Weights of a small GPT-style language model, trained from scratch on English Wikipedia: MLP 512 SwiGLU, vocabulary 2048.
MLP neurons of a small language model. Each row is named by its layer, matrix (down: output weights) and neuron, and shows model dimensions 64-127. Each number is 128 + 32 x the weight over its row's rms, rounded and kept within 0 to 255. A neuron's up and down rows have the sign that makes its largest values positive.
Before each neuron's rows, "fires before" lists the tokens most often just after its 100 highest values on Wikipedia text that the model never trained on. A number after a token or word is its count.

fires before: "a" 30, "ade" 15, "ida" 7
L5.down86 [180 116 183 119 143 124 173 144 119 121 146 143 148 203 132 143 149 104 100 176 109 113 100 151 140 191 140  41 130 152 155 131 145 202 135 130  90 101 165 163 166 173  88  82 132 107 180 143 131 126 169 244  91  89 146 114 173 142 196 134 118 138 106 114]

fires before: " –" 17, " -" 12, " Al" 9, "ase" 8, " Ro" 7, "ist" 6
L2.down191 [ 68 194 131 128 121 144 109 104 126 156 126 148 135 108 174  94  49 176  73 121 103 116 166 105 141  80 115 151 144 106 108 102 127 170 120 134  74  81  92 133  94 108  66 109 128  53 144  95 103  93  92 183 160 131 159 159 112 169 183  95 111 137 112 132]

fires before: "and" 12, "on" 10, "ission" 10, "it" 7, "ander" 6, "artment" 6
L5.down148 [ 83 131 117  58 184 131  88 106 130 120 185  95 139  77 111 126 117 110 110 155 114 115 105 208 149 113 132 193 137  79 160  71 105 109 159 145  76 104 121 111  80  99 108  98 140 136 141 124 155 151 116 107  66 189 155  93 143 146 120  81 120 142 131 155]

fires before: "ell" 16, ":" 13, "work" 12, "+" 5, "ch" 4, "ball" 4
L11.down97 [137 130 143  72 147 149 176 199 157 103  85 197 140 171 142 153 146  86 141  84 138 110 112 167  96 168 136 176 118 116 111 157 140 137  97 159 147 124 137  93 139 215 171 141 112 131 104 118  90 118 175 157  91 140 159 147 156 109  94 142 114 104 165 151]

fires before: "as" 25, "ball" 7, "work" 6, "ts" 4, "en" 4, "ed" 4
L5.down199 [130 121  70 127 108 153 159 106 171 133 134 100 128 207 112 108 138  74 117 186 106 191 105 111 128 222 156 135 124 215 202 121 107 129 129 106 100  74 134 133  91 125 160  67 159 146  96 169 119 113 163 176 121 129  71 121  94 120 114 131 168 151  84 141]

fires before: " in" 16, " on" 12, "uk" 8, " as" 8, " for" 6, " by" 4
L10.down388 [143 169 178 164 166  95  65  92 137 193 154 121  78  84 169 119 140  90 122 133  72 105 154 117 144 154 151 127  97 158  54 112 131 144 131  99 101 132 158  72 126 108 176 117 129  90  61 121 132 178  86 189 116 141 105 183 156 132 192  71 145  94 174 134]

fires before: "-" 23, "ear" 11, " p" 6, " ch" 4, " by" 4, " place" 4
L9.down418 [115 143 189  60  51  64 207  91 126 119 123 138 142 121 130 132 121 126 177  67 158 181 136 163  85 157 113  81 109 136  74 145 130 127  97 163 151 143 124  59 138 194  90  79 131 126 108 169  92 119 109 141 230  46 116 113 134 148 115 170 119 121  67 141]

fires before: "ad" 16, "ack" 12, "aining" 9, "ain" 5, "av" 5, "act" 5
L2.down325 [157 146 157 147  73 127 110 102 141 127 106 150 141 121  97 126 173 168 122 134 152 139 109 166 127  27 131 146 202 105 147  87 123  97 141 138  77 158 119  89 113 108 106 158 163 156 136  96  82 128 157 138 110  92 174 139 155 112 155 148 134  92 117  86]

fires before: "==" 46, " ==" 18, "===" 10, " and" 7, " ===" 5
L11.down39 [134  99 115 130 116 168 158  73 154 103 163 150 143 104 121 148 125 106 165 130 154 102 146 170  71 158  62  93  86  99 114 131 138  96 161 101 169  64 133 150 109 128 100 138 103 119 102 127 160 116 118 113 162 149 177  90 158 112 139  78 125 126 163 104]

fires before: "m" 10, "g" 9, "ch" 9, "ab" 8, "k" 8, "ts" 6
L5.down54 [148  64 105  95  62  90  88 134 126 173 101  91 132 135 127 122 139 150 117  91 121 172 137  81  98 108 132 114  81 114 126 149  85 160 100 138 135 146  42 146 109 151  97 132 116 123 112 139 119 103 130 102 139 162 168  86 158 153 164  71 131 115 111 113]